Weights of a small transformer language model: attention and MLP in parallel.
MLP neurons of a small language model. Each row is named by its layer, matrix (down: output weights) and neuron, and shows model dimensions 16-143. Each number is 128 + 32 x the weight over its row's rms, rounded and kept within 0 to 255. Numbers have three digits each.
A block is one neuron, or neurons of one layer that tend to fire together. After each block is what it responds to, as a language model described it from the Wikipedia text at the highest values.

L4.down91:082153145159133148096144156155052116153066191162156132126107122126126080124146097161169158099093070164107154140159123107115129152099142086157093136155117127121172197137087100065134076087165088116131153112146105157078124090149094136136137130101202080103115128133173097110180157147149111146121183169155070132078126102157143078106126100076143094155160100075052116126120139116153141141086
L4.down116:174152176160099108162094116108148106124148151133150143170103146169093066130089160129066092131099142159066142105175145099105124147143185078207093082096205063096081066110159072187100084136128108147207142111120140098118068133156142057096165166115156104110078149178104174149148136143126143114103146085080109153067129153133130153106147106153160137133139157137146144130133106083135128133104
L4.down199:116103163155125131119149132083085163081153196173132189148123107218063135127137068178106116089124151146129168125128106127107121123076079151184116064102115130121149066094107108134154137175147119147091175069125141133142137186141125084102100152121108071154083132124095125128121117108089146114151115178115109139115141136157161106140160151077159044157143152033134125118155115196169102121100
L4.down217:160095111108151101155128125129141132173120135103154050130076068186094119106077124116139108139116102082126120119128121203093054135048150125138125058075124147094139099160119088156128169087115187164144117143128142097108107172126136130172172147130103153119125123140142095103112070101129158131160138146118144117111084097176168156127084086141152105093156140088130158129125151137129096099134
L4.down362:141144110113158137131115075149131103115096151150081053213143117168146154072202131099143094096148123153098151165181085189181093202143101163153142102137149137145102205043130115090123100111126097168122143140109135131105141171125114168106135156131058067132136140089118152142085172182174068132121142078153162161171128104155136132121176195102106106148185098113149088070156097103119141093143
L4.down1152:178124176152093095126107160148172100133123119075103184115117191145187114152090163132143123132084165110185066078083121094109071074108118101125145100079132128122161096136188110119090115143154109075152164082141104104180058144170121081184108138146100085185149168179139142172123154173130137117117161128174108145094133119163138109107120165059197122126133144127108131131124112105169132095129
L4.down1398:118128150089132181081094153168117117102116156133168140129088156159180061158057125147143067145139163129122186119152100143121107109045161134103135110112130085089147187138156000143083123131106126097165117157113097140151157129174106136124216194125113137129112143152108134100163103126139094153139089081127146214089149120197116096141139170096150126107183151120110115175116134181132110126161
L4.down1474:103114143158148147172119125137129156110109153103129077108131138167131095226109108132100099073143176116099138149112144087085173099112148078211087086119142138106156131133118068151088093143110112123143113113134112155122172210118098118108182153113143142161089106139104082138134107102103166092140091081089147150119080154149124100138128162073130104115137141142152115122090126158161117106114
Description: Wiki heading markup

L8.down394:174083136136169103142158180124161113113034182159140083176174188176159114137131152161091119151132169082133138193136183106139061159103142106099173088100149200110152144148122087077101112131144060091100130101165132064096120129152192140080090153145121115146127179103107099130094149096153141137147127147114168098116094131120078194123114117128110116120169100126119137113140116112151208163088
L8.down507:163060116035179084137140184100090157150133098117163192133134116134107132163119089143145096112124116060153131122084180138177148092128104101073118112135098140120122091094165130097180176115130155121109143143075071135162145116065145092108146129127153118097122122155116125143116124108115175155152180121174089087124085071086178080114073109200175131155114156100112161105130117197132141123158
L8.down526:098170147173094114138082183133125168129133188110134192165108095133082127159122152151133097133064116120087135131151136139107169127185124167131140108087121134124122088136113111126119175047170126144089112203124153135107122143085135060132098116180082170176144114168144106167121101133139176129082165099090127118134164109150113172047133112145106111096126146193095115123083164126172143111135
L8.down556:073139142077122108151153159111103143113101164114124096101173107131099163183126184152139070172121151101103116125134147211143106136135102157169123132073141118130142093159170114107133158135186087131188137144092131098164109135138176065169098116108190122166089157154131131125189166174134087114156147148171119109129126092124162160038154100155147138109134146146071108068167112127120097142108
L8.down985:125125144117148104161142131162178079119132160081231117147151166140151141171175156124113159136098076142133082110058087114143142158167129116145113096118143132116103134177104097072175148100117103131169102173093118137153143150163166174159108110148161118103129140167125150092137095127115102152109137116172135163186142155119129169074202122108111154071093155114168105077173093156155135100186
L8.down1231:086114148121086118192161139180113118099142179084184138141116147135056139124111110105128113105139156142115087151120160094157093137138117166130107089109095094134111142121142103120134124076090170139160168163127132099134064148140136124068110152147130114146191093181160084154140127177117104141083123141107088122172171132162140159084110097128088122058140070103107118123131072105214166134096
L8.down1243:103083073145086132127154069118154102160116147165161118123131127150094126202161154107123101148087101127094098142141159090121099117199092152099106131099101172174147168067142142113160170118097169082075135150134085103133116128112127097176111033137096138088161112191086166131149123177153171195087124091101091084138167151134106076139144121115124114119079136139156089103147172136131138145158
L8.down1856:094131113140086113173099193109108067143188132042140103066074186141073179161080125133164171151110134129143138135124167120166126105108167138106134189087079119114093144126156171177117148135119161148181193175099133115104108124122101075139135200153100135215114139182109137142136162129117136131112117103164122121177108105117116091066093136170110158157103112070155208116061077142161119122140
Description: Decimal-part digits

L8.down36:096158131111154130151080076132162193092071059142072149132106152094182123174161190120136150225094152177206125132189105084154147140110127133117136138109090214125140141146050107166041103117123146134129070082076098078124129136119106086161096127161104143138135121114171114121205121142121118056160183098095148203074185155108117099131114095112125129145128154097144106143132121131138140140146
L8.down515:123097110128140175166162125141112131143122097174079152153101124124149101189136131136114150049100113138133126163157144150144062183111130097114170146136140080119138172103112109135121180052175131146096064076157156082091097098134102093078058115126151131130114228130079125092131131167155154163131121156106149054146133115134149115142081123095165131139092130137116138094117123126102121102116
L8.down659:131097132119107156167075189091138110102067116118171124144155146194106153122165164151169133081145154140093116121159097140094111136120112089115154156090139123156135168119153101074112195155127171197136077155183100143116085103113122116190103090161183125142130107132167140199136165116129144151163084154110156151058101127130089111123176127071152099154138156093113157124161077082153124094091
L8.down719:130134123083214216129138120118175171146130134129114146135136093139212120130170094095161127139155073166098120116105097161170125136089062168127158128127201110144119075156095121185148135171167082131144088119135093111132090147126130187143148110079169133145136121167155159072084052130133083056104122161104149167139138166117075131169128097190158154082113174198195086083128168115109123139131
L8.down1333:166116153071129079110115153089139128120133180179098093147097080137093135145119129145149100096075164161136136156121097128135147044149231148093101129075107125101162179152104150127140038171117138173135091109082118122163108105129122124115146160107121147100095147200119114142141137091081085097097088117142133129115138150131136099114181065079160075197121124082081184180130148109099138133107
L8.down1353:091129124083112113125116079171120111096117126161115122161166136144129144102136103129115128085052116137202109121117129109168107163152111177139095126096085122103124184186201122137170151146058144141120093174153092146184139089161075144124142085180076085086082112159137109112208123139084088161097079144123102092151167133106146128116101151126063127115073092145179092127124187153169196138127
L8.down1712:167135153134142120194112196113145110087130137076134140131092063103166151136070162136192107153175139146094109093137135158088105121078116119149190085129156097083126119101119138146175127149148147106156158101153071145114069124057097145072160181125156118080191112162108064134164085170110085141128108157094155121111132150133145144136134139100118125085155186148105149118153112137156059171112
L8.down1915:173137079128127162109121082041082113141122096156128100152120112111113167136143141165178134068114126112107164104130083147099086143146232106148141051063165144115159109126079063175143095117076166145178100152126111112150105119101082059147138194084126153153094142162096118152169132143135153113182133161104109153095115116137107129103173097083133104163155157158142109097094110114119125153068
Description: Section heading closers

L2.down88:126062140108126118088183158145139049132135153111193134180122169148180107083161142125161106160096093126104134080148067128142142146115112118169154124142160145129144162142087078111180055094097204138096126173132099097098144117107169118139184149136178102151125134143134139126171107107118123096133150092150046144104148111138097100164082156129096091132128097075128062114107165126131073175152
Description: Wiki section heading markers

L2.down1013:178208080172114186153104176144186136087140139101172088101074102128155135097134141171127147168102067199206181132161100116177147133152100172132158178123134173165146142074141128107148165092089132169086101156123124159201116181165162119130120135106151168071103139125104147063041103094183097134166142165188141110119111173118137077104128086187131113143133100149089046167094104107048093157147
Description: Of in fixed phrases

L4.down51:097132137126145135139130229055173133101147197215103148098102172104148089130153135179128132114141092162102154137126114135088137135135094161103154146125173113166052137132125115141172123132189119146097088096128082130090137228113083109126131156132107191142096081119118107143118157157111136083181130120102110137162125099202154178168130121143082149109043099167165100097160122096104102163122
L4.down591:116133113177141148128128176159105151096088213082156150124078133033101073120157172104108147146064136120166142158147144147128121086129129106094195101108171164155108087160109171071152162079149210082107104146120105085149084148169058107125163156193144148158217135161129099184127139088131168107100146087142137121160150079141112098103088097129138125120150129145112113147095095123128132168102
L4.down781:159127113153149107069129171138092084064150140186158193102101124071159105148182138160153138117129141178092142152133127094151127106109088111132180124060099221132111152091130222149141075119178160159114128121134148087144107118130086119112158093158139163168158189161149107136157126079061166069138129117101145112111186108138171111077169144106057136153145100110091135175114136122177147146094
L4.down987:126076123138128161069173145139106135128150200177126152115085141101128109115102147091166176098163075125152147128127131138174138159153124078155141060103187146121114161123167125082142146118145140147187096139162127083127117194109099141127112161110097119196159162179189042180151174123104119104181111144139141122147130129132120159131132107097166140096103132121107127111137091140142103222105
L4.down1122:126098171163046194128132102146083148051131144096204153154116140117099069099156091080123121107096130134132114143184146148071189195116134127080063093147087080102113140163176124063124142118115156158174123196085101119146116128163119032112141093139102128110164124180134101212124091141105110141108100082099120098131107146163088122098125109113135140173140110122073124174130125089100145152142
L4.down1210:169129104066104133107134113123118164100185079095130194086076146129140173133092119138119153130135121120110193138106113136141103067067160135162100120078143144114144152109205148065147145082162099150126153159156094124152095128120127177136118189085114150142137156111145130095126120114055139093142112114119136130163101054117122129119103125134129091094140110069108028128163171163118070164128
L4.down1214:102172139133153150076095142129118128086128085112170158105115068106132177121116164123088164100097122152150145081218183089134155128167193141098094146148118138180138130078110086119129118109180193082062137099208121113127125156135135141085151085095140103126191130178082155141170176108158164104183174097178116113095190116199142156114197149140169145099167120184150138139169135111122097144093
L4.down1233:034145180166113119225091103104127185130124148098182167137122127147102067120180153162106142124096123124146134081130127112064180141170153124075156144132116147144137127116135154151128056143110165128111164102126055139113133118166094100115122133122107166190110138154169090164103151069112132130128155103132092152159168115169102147099152132089152158137161130142158138079110099134157160144093
Description: Number continuation pieces

L8.down115:069117080136093125131141124069096118104132167128143113078139143139053111044178059171088129135138152150125098084135096128114102088105147167137120153103177093112152133211185122051114125124127104087093100134121122122087163116112159150120102131138161099197156113084138116106129126199166130086077146071101169140107123121123110098156093125080097123100079147128118133121097181180164206106051
L8.down315:125144096120164137119096098091116112129129213126068091136089100123168082176080153149142185092136110107123126079091070147111086160150129139126167091118150085112131139142066141097109134128211091107148063135140129099156069144139137127113127121097143106088110164131178107093109090142128148061117095112078158119073142132122121163179137110095135119085137095194115131138142142139158151137144
L8.down645:215070110068188136137093098072159179070159141099129137087145145128088135122139167164130088139139135115234129094172182123169136108073110141041141119115074125127144107125098194135156104108124166124133124121104120117128142090116121134134110082125129080149158155122125151116136110144118137098131135120091116150127087193128186127161116098207117157116128114071084085110142130185086185133130
L8.down792:096176104165109080180168090143131066134159141093103158107119100112094128112112093146081143105187107139150152149113082075133157028152096178143192162142123134179097181164103135149129157134082125102165135119137139153145086079119145101170157084130194131200088114073116185072183113114146151074164162113105126164142116076098153124101093094080160146126180112113098125117097081108126194096146
L8.down1486:106156103124092115140099168095120140089112101151078051139041153072147115139148149115142173118137179119156143063092129136127131108134214151130174148189161082123113137110140104112098108116143143146111172127145129181125094121142158126122175083151117134131103043131112187096162155165108111160136127138124117163131117082113091167085157114065155135152126144137149217169137153123150075117094
L8.down1555:166133125159129157192170123083134170123145081085088088199128198112052174093060120118101178169122190200070096111167113115161123118135158141190135141093143126079173146105133133087148178208218139081129082176092133219102169159134166073100126136117165112150114197160147127175101191135142093144178093121119138142180146149170129117092173146108188118169132123169101093107090087117159122149119
L8.down1567:126131063151136119127141125107152077074108105141122154157231128079113140158092115147128091133109084136114086108116173146155176093143130130183110135170127116147137097172099123126093100108162106136122124106142146158118139052148111144120134073155131097161107137075161090149108147161143153046121127143133103209151141093088122143118179076163113115123120138188101188138120158150114074066208
L8.down1603:119180064119040114131098156118065118133131104066168110106118083085052118135114099115089089112141083122131146130108167151112131166147132126117112177099106144166144082144164167070135130097120138128180134159212116138157106154181078089079129111105108100133162159135115185120131146155155131164156108053138127139108126155148175187120075114169089124157162120123076135164101190191154130190081
Description: Measured-quantity phrase words

L4.down621:090124097094131165127132106152161155152123154136067148128117156059083134097127160147098114161085118194140144111133113107201127144119125170124086172098148174108146151171169178220158078092146145140123091146166153162067130115161106158157115154122173143106157083093104121139123069088073107158156168085164083134125117121155085174157150119119148136138135173126112081148104100097132122106170
L4.down633:128116148102133138141105127107099103143076136077101151104118171136080159135111045121146134162129131093168105141124037110146164144068121139157140079134138116187135118133087103131131139171123092099163072094136095170142167083094172132116061100108171097141123199156117148076099164128124128078094130101130112122052111098145179151144085151121144089123066086145166158097170135169102178164138
L4.down1048:172120079138123076136091156147146143160163153119094137124110136122099224141075109144140135136115191081192141137145080173181090120106156145154162115091149092151127147103105140156143174076093112188136114109167137098156176071098142090107115118101106138094132119166071136139129159123180101095117109120137156122171144097119113157194115114093140098136160069137066125075083190055175118097177
L4.down1149:097137091086125105100159137177098092115126131145106057135178160106068094088218149112093153110124117141154089156148113105128177119139102187208104106162147178173101138174136128139118112155081106181137102094127159206190174097191160084203087148138186115146088079104118169150137134161102153133134178111117158143114129106071173121156153150118145114109131072130118097178174152093095048122152
L4.down1244:051078133111164107112137180144101154176133125108096120164096151157155186176150123089159132143132117092148141123123120123144127060088204122167092087075103095123142211133117156084166144129121118187089052117116154088129139125075130094065122115134163116099152166174072075128190132113103102124108122087163180113204108152117126181151143137124123120189186046155083099104108107151128140152153
L4.down1552:138128121079088124124124101217178078144137109113139100117104120100119206140115174166088140128152147180151181150130114176088065075151122126175219154116140130100125129138128117144146155181126158134104137167096114175153169164111140101125137192140096135145164130104174109081117134127121187136185100138122114152140038111117079142089113086150157120151161105134124073127113074130121097143157
L4.down1732:139131109149214110169179130125119117134145088155060099178107131076094122177131144063155126087151167154164087118087132159149147122171136123102126087122112170192105111114182166135110132117128129116096109102095080074129123165117099097085136105131127125139147121078103157133120085135109123140177106130098162090180112120103117096187168150150112121166100091098124118111203071141108167154133
L4.down1932:113138108099095080152132123085106135117158166077158133117126096159110171149136125154186135097103155107151142173161083141100138089173140170140099144136095135085130128137155097122124159163095134159163153119157091182106139102155118091197158084126123157102174148068129083185126054152075125139137186115127119085134140119092129135105072100183169149182139113158106104119087163132137114131138
Description: Number-following suffixes and marks

L2.down1320:140112137190140144155057135117097186144131251115115162104113084120098125139105145189122102158104154159140121155135116116148123164144071125119145136115143108112160128166161145105144173077161152121141118189190143128107148152108081092085103139173198130148195185178122105166100144130144167117124159121121105062104153110092142143098110114131151083082164113138095111138085132152167094157097
Description: Two-digit number tokens